Weights of a small GPT-style language model, trained from scratch on English Wikipedia.
Architecture: LayerNorm before each block, learned and rotary positions, biases, tied embeddings.
MLP neurons of a small language model. Each row is named by its layer, matrix (up: input weights) and neuron, and shows model dimensions 0-95. Each number is 128 + 24 x the weight over its row's rms, rounded and kept within 0 to 255. Numbers have three digits each.
A block is one neuron, or neurons of one layer that tend to fire together. Before each block is what it responds to, as a language model described it from the Wikipedia text at the highest values.

Responds to: Forms of "to be". Forms of the verb be (was, is, were, be, being) right after a subject noun phrase, often before a passive participle or predicate, e.g. "the meeting was held", "my aim is".
L3.up58:170113115134114111129059125136107112139101155129119089131167100119127115078122130107120147096157055124113143150104124136174157127129079145109145181115159138094161134135140123118162138158117096119103144156112123098114151161138120075123153115172121120115118124151149129129152142139102148151
L3.up178:114097176133111147134155131103145104093138117137158126144113132107142108157123177119137110140153130107135191117160166111091164118123107156053095124128136120099130101154072118134117135142127104168139141155149127108113104132115151147106141152155145145122144123109154133147140144097160136161
L3.up263:173145150135097173136096166139117129142116119133107103103172118116129099119119132127110121075095134132108131185144135105103149105082124132086104169114133134092134113171118131123163087121110095142101121115085128127172149145132129107128138128154110133116131153101107101168153119146113112151
L3.up275:102084097113094155093083117098120110103119143146106135148146157135112106138132134164095146117133087125128169148086151092166116114176126164139148164120186156089129137116108105138166116172118154105139114140120081107143184166123102141139114161154095097095128117140156125168162130097111160132

Responds to: Mid-word subword fragments. Interior word-piece tokens in the middle of names and words, like ent in Quentin and mentioned, or ist in statistics, plus minute marks in coordinates.
L2.up212:126129138092127148162089134139133158153107150121064091102129101149118109109145154105142107122084140103188106113140159137126166129145120127107121146141140102107156111125051164150105125123155142151106134124106124095137164089133103153164105144104104105110132150142147140102144160151121092132
L2.up333:120122083092138097166132105101120110156112143081139113153135132157124109134146125119136144114147152134114120138127128116146132130125108121112087129103168116136109106108068142105141139103120145131132080177158184140140176105092123100119155114151104098102122109149151139138156137153134113133
L2.up368:153125119105138109164104121116153092131124137087131126154150151154097135139122155107098116142131184075144178086166095126138163089159129134100134102099142112101155128112103091148151108152104107129121149143123107151091093120060126149145153118124114134140107114124138145128084102121160140123
L2.up461:132108127119125167179099085126184141096112137124149142158138101150105116091108137096099150120124151130121139121146128126165184146173116118085141120118085116093141099134103152145130097094142104187089114156139130129114112158108125118153110120076079121111116163080170125138127111124132112150
L2.up540:095152100074073128138137073125125101149126145136142172144145123148073144103150141105124133108133157094118131157108138096106149147131130127113106120150135106101160128093111166091147118129097128115152139125136125098118112104102090082166127098131189116146138168107148131162118087076168147117
L2.up599:118123124114108125126153167155114133114113129124140087100109083125125137117120174134137110119137105133156117122123088155146144114097116130092117146158189130133106117168105180104161096125118161134121093117159107108168134109107150111126163092166154148085142148157151067138139108128139137148
L2.up611:130130143113158126201111135137168097149044132112140129149119128120117124115168130148133138131102128120141118114167114173134150117178174119121113123093091147162089130105115141159138126113109164102131097117112155108096109131079171094124101114107140152120144139110125131162125148129127131123
L2.up639:097128127125109089197126135130165111115130164118128128110120107111116130134126134097107130084086128119146138140148159184138112116135121160091125129150119109119147083135079167126160101108162151146093133166119102118135112140114112134132151131129137141157132164129157053151102126118132129147

Responds to: Word-final name pieces. Final subword piece that completes a multi-token proper noun, mostly place names, such as Kentuck-y, Glasg-ow, Birming-ham, Port-land; also surnames and words like Friday.
L5.up443:146111107116134138145124136115146117138091149133153128100141091084111155097137151132165072147116142118099133126139181079117133114083134138127110132114139095118125138136097182103096125139070151131096102123139154089122162103142153117125170142159118133096162113100141116140133093118127152137
L5.up602:140112175130144135126120125089099124132103152155107115095131084142135085118118150111125095117112104111088151116138114125124139074130148123143133127155122110095118134158101143127124139102148159167138098139119158108132120153094148095109138124120113130105154135133116123122097127137122192118

Responds to: Degree and frequency adverbs. Adverbs and degree words, often the final -ly piece of a split word, such as more (than), most, largely, originally, often, frequently, formerly.
L3.up60:138084126115090119133083162118143162155076127112128137120110134166139104098123181095161151137125114098143142132158121143116131095107119119100127111130164140107115128121103125139144125103122136177111116153146121112170158135126139102141112121067119076100138126119157059163125194125153127180
L3.up328:135122171092082108134108165109117093162106164095118166122135078078139101107121155120118158123113131130077108120148124106124115134135134125080106119142150132156093102145083161141148120112157162155100132156138079102157131111158163123105124118088108099114153122109102125164154161157141121090
L3.up385:133118147145090139119095095095123121138113156133152093136132080111150129083094191114128167146139106106085101115152122145162153145091136150108172134143169124102120162133112105083113103108086114151123118130130109153111182107161137129121151133095113145169157121106126098173139120144156132104
L3.up399:136112154112116127109108151144144126153128156094126107112127117110148070146124113113092135109137143125138169093136128113092153118097144153144117163091139174081114159116139101103129086091066136142074147161114163136140178101141111137105157131114130107126126120159131096141141123118138136153

Responds to: Word-middle pieces, year-range dashes. Two groups: the dash between two years in date ranges (1817–1888, 1900–1960), and mid- or final word-piece fragments inside split names and words, especially "on" (Aragon, Boston, Ferguson, Liaoning), plus "ric" and "ent".
L2.up62:143168107139135136109149137097106146140111138141159078099150119140122103093119109119198109120112113152127140122133146098150104141098107139090093136136167159115154113123128165092142131085160135130150108139170144113135139133110116059108139131149128099085095127131088131130087090113105147134
L2.up130:121125181099160117118138159079123091132089123102165123129119145128087133145135106108119098105135150162125144079181137152182151116128115128117156141134124171114136118136116152112164125093119117125164140118117136096122134091121125105118149130103147162130120124106145082173142149116148153142
L2.up165:124121105134117161126158143115114119108128152169112105112129073096106180121107142117164180117132115144151141108107126084125100177134090153082113137113174139113109173081151139078140115146101187172112102115125168094149142118150105127124175085144160108108108133162127140143139113107118127132
L2.up173:096095133113128183108154149096125105134125104116168124136114102139104122070129172153145107099115135151160154080163168131126133140172127137120131138140101122125147138117140159113135125108111128140120125158155137101130120136064160170160132117158186115148100159114105127111134122117146110138
L2.up279:133114110137130136141087149073106106113123129077119138120111108154102117074170161159142134121141157108137116079099118129168129108155152146114105122091160169157103121139150136143172096137125145123110150177089098111106153109063117127149150119118129103101142123134124137190122128115112154114
L2.up319:144162104116131188101085168098108163123120131136149123148176097128110101082086156140156122108104144118097126119144174097167129155110118152111154152113179136109106137145141184103104149106123113103130140147144153129113183117127146087128158146140157124113153115111123094150152184162105132152
L2.up377:128129114158131109140118126112114081180087116132154156107111133120103127117111162108158099126108155130110142114121111118143090127127113131088084141118100138146104111118133190082151132097095196150154157122180103095098134099134100106102162099109135099138138137132165104150153144123116086132
L2.up523:106151134140163159114154184130143099096110155081095122142128146153087090091072124121130104132124160099162134127132119117138141129140104104141096127071147117120136113115129119114120134114130101145086167136132155116133159118123130136143147095087143161141148151099095148123149127136132141148

Responds to: Name-internal vowel+nasal pieces. Short word-internal pieces like an, on, am, son inside split proper names and rare words, e.g. Dyl-an, Gib-son, bot-an-ist.
L3.up133:125091120106136085134145134166167106132137138093104105135104160134120151137097163133127114132119110121158151137136141094159120136114149139125129120133122124133165146126121154150121128148127160136146113101100127136112133126110130080170169103111123109117141175132126102107113129117112055136
L3.up302:141120153043109179133148114097103129165087136111123142066103112113117125154149124113139112146139140126116137100155097122151095152111113144187112105127104143161124113114117114120112135070097106102170133120134124075146097132127161109132100128118176133155142117122148146135133145139165103143
L3.up329:167112117103103116174137111108072137164118139114123098111125135112114128147150116147165108132095099129126178125116129122121134136127148117178104115159103193140138082118093085133156127099145130120160092163124134156118140131106113081163156119102140154122100110071153146113167146129128088103
L3.up554:126070111107108157138137105116118137116122115130132132105132069114108133120140142101154102129116105112127155158118150130134130160124151172109161132151120178164126107139123124113134142117154146193107136143084109107152126150110141099128112135144183086121138152125146103110136165131093073159

Responds to: Article and subject pronouns. Mostly the article an, plus sentence-initial subject pronouns he, It, She starting a new clause about the topic, e.g. was an uncle, It featured.
L5.up202:114159143091125151144070129111115168140114134119131146117139096128100124168115119122145136142138156110144131111111150153110152142131151139129153115089112145105084140132109139108128132113142076127148137156115127114084148117145133126108160145139135131146166115172113133143146157215130106162
L5.up373:123121122105156152140172150136137147116139169091133119130140088161116135116123151092164142105080097127167150112122169144124101110139095130092149192104107165127111143143085105125142168113132116113110158161138095125106117102116132125160105155107118109119100119118146144131141138177106124116

Responds to: Copulas and coordinate markers. Copula verbs and articles setting up a description, such as he was, to be, an MBA; also °N/″N latitude marks and slashes in coordinate or stats lines.
L2.up9:157101122123135139145085188152139112103108154103119104115137160098116129125155168158115115125082148128141106130125144111112131108112106133060083183129133128117145104095146132116141119148097129123084204133134123102159163115144076126132135110104092126077151129135131126137192116127087134107
L2.up134:119122109130149164126117134076116137120121134149114103146126100142094107119107142133098129105138156116143100110089180141130168127124112145061117159112100183079137122124062088094146139098134101126109105146123111118144143104146086113157137138159105123100139124133173141119116112140100119161
L2.up266:122077108112141140106063131135153100138127130155150126108128126099144111131114152112153079162154125129126140129153092133115087120084121147106123128122124135140138129141098118116136135125124118156151121143120117100121158143115131152175145131126134115170177080068115113178163170134122075162
L2.up282:119117144111147110097150159115115122120110121145122127100152107148130132122146117137127094150103080116099127133116132135154111129178148123141166151102128094122131131095134123100142126129104160151100096126096102117154150148105106110129120117202087080119148110139120113090142153143124158168
L2.up399:121103162103159152172123132107118101167091138112162108118124161141111097097131130139136130090143141115112164154147121115155142098089125152123103155152150167093144167108120121137131101074089164131141170156105136098099165156120121109149144143107148132122138101135105090100144102120125170123
L2.up512:121127121127152181115080172138123159132103114131130116108121120145100154102128123110148087157109066096106149122122126115127126090110058149102148137149128139138140095186101098160128116090112179134120110124139146116104143158154123131179119130096115086124163121156136116124137164157098106138
L2.up606:116152120117173130171134146122137131132123138132136114149135107148139148151144127128086115147086133134130099160122122149174129117157140164107148191128097145117145115114140142133146098092130127102165122067108104099131157145113076093103157103136092118125151100135108113125125159129129142108
L2.up619:102144147135130147161122144113085088139094124123161103109131086126102136120123140071171108123111133119126127145175124135110090131119115151109138148129139104127132145141100140109147144092146140128113141126143094101089149125153135090124173106103093153135135121156134109128130153171106140123

Responds to: Proper-name continuation pieces. Mid-word pieces, especially "ern", inside names (Fernando, Hernan, Copernicus, Southern), plus inner words of institution/place names (Rural District, Czech Republic, Poltava National).
L2.up110:122149139106124143162143107104144138150139127097133151155161131128061105104124140137105099120141105070107123133151150117129098111135139117144123156119117128120166189109161099116121110113144109118120135092137146136123135111130167126136171135149158143145140159102136123131107109149089170111
L2.up113:102149141117141144150130145119129095146162128130153105139148131149104123134140182167088124125121128093113145117107109129157150143118159142100125116094162113127141146086159167101114109118149167092104160022145137086087133128122173109136189114155135114109149117127112115157142124143141102144
L2.up118:135120148150155155123126145122121106115127144122118108157176110138082104163135119134122096108107146116127137101173104108126162125140108133113120162087161119093169120112107139086110127114149142143086136083130110117065171111108145126097181095116137127093092133115107137102116117116115137118
L2.up154:119089131104128142122122139117088111149106135131159088120152156126124072147127119153134138141182126125092097123103134090155090139150096169104114141126152124129165149104124159140110152143139134181112182167085143104111151141148130098126162116097148143121144186089118118129135146131120149127
L2.up270:135153121120139100132110121178126133132133130119098046121156133152120129113144152141111152109115132118135131139181115112113174136123152116172159176120148132139149071157114129138105135095155113135097150141121123134121111132108131133129126133150124120136109091114112133131138119133111088136
L2.up352:124156128128108139133119099172129113149132124113158113129107156139075119158107105139115088127131112117149171100136132090182120084095107125097094110123162140156136130148126130130121144118146141099109162099161130152140129136103134093118156082150120141096146161145159148115140092122118100116
L2.up506:117128132116122185183143082100134144159127120098150151121130152144086150102162113130150070124136150150119158131163152164122143100147115171127152147100169083145089144177107092126146089124128152113084128112121125093081119133146112143139167107172135126149157110128109154144066126110109120154
L2.up616:122129161072109103165147094142161110109122119163132095134120151075086154121135127123140095130139129105149128108139137112115170133150147178135149114113133153140143137138138176149160100133097119148165130072153127128064137139116165135173156133135115100149162105140117088121096120132120147142

Responds to: Predictable mid-word fragments. Word pieces that begin or continue a split word with an obvious ending, especially ch in achieved/achievement/aching; also conf(irmed), Sp(ouse), and ′ or : inside coordinates and times.
L5.up22:092126150118113133135123132159141090101109156081176136133116106125121096097088134113178123136143123093180143105139116125166119153129139169088131155144112107134140094118143105181181143141151135123112147160126072160109136163096133127144134112124123103148117162125115144145161118159148153136
L5.up88:137126181119110182161161139142158156154109124070137095121107140112121125121184150137149125103152104118149135153156129100145148120133161160105144148097118095157084138126121074115151139105108166124114146145142115147108117126099149148146131105110117097171110170111130124133160098180142130151

Responds to: "in" token and prefix. The token "in", both as the preposition after a noun or adverb and as a word-start like in-habitants, in-augural, in-stitution, in-ternational.
L5.up267:170131137113117134154149077097080129126147138140139098146120114070139123143184154143123119114172171074130133140076133088103108114117151172140139151112146128119126083140131130083145095155088191145113117112079110106125121134100160123112183133130168107153141125103115128134154102117094143110
L5.up609:118105126147130095145161092099100129139131165081151113151139132119137109142158135166114137129128112153119149116061138114187095131115149152145105136091139137174074147135138088101154127131138132117086131141112152134110098120105112106159137126138153113166116165112158177148105138159084152174

Responds to: Boundary after completed items. Line breaks ending infobox fields before the next "- " entry, plus closing parentheses, quotes, and initial periods after names, e.g. William E., (RAFA).
L3.up141:160146139139137097140134147116142111142138155134134122155133125105114121162136133117101071109125108090159136144142143109157117105160149151126122111134130127105155164141129139136174073123144166099106126083145117144120123163116088089172171109116142103155135176145140132155102092138111115122
L3.up164:154124162131130164142138149124107112118136131147117114121072120128092127111132158098151083103122112099124130093097142094136153106123172115084093147157130148120136135133160131097160100097122164128119164159131111100110120152108106104143155132172131126089153154156165129112118147129150120120
L3.up442:139143145122123179161111184149093144112077124107138121137160064171105146141129168098130117140102147130132127109157128121111119084114079159126119159155145110134148129141159139136113121119131194110108150116129138144122141121102101097157152153141131067102113107139138136157151190121120121147
L3.up456:156138147120100124147149149131125108121098141110095130111161133115095129097124130108184104132145106093146137129154123119146132144141122162112131125119138115167150155108149096172111132101094108123094148096117122127091103133112118128151175116116148100152158101133146130184124138119139138155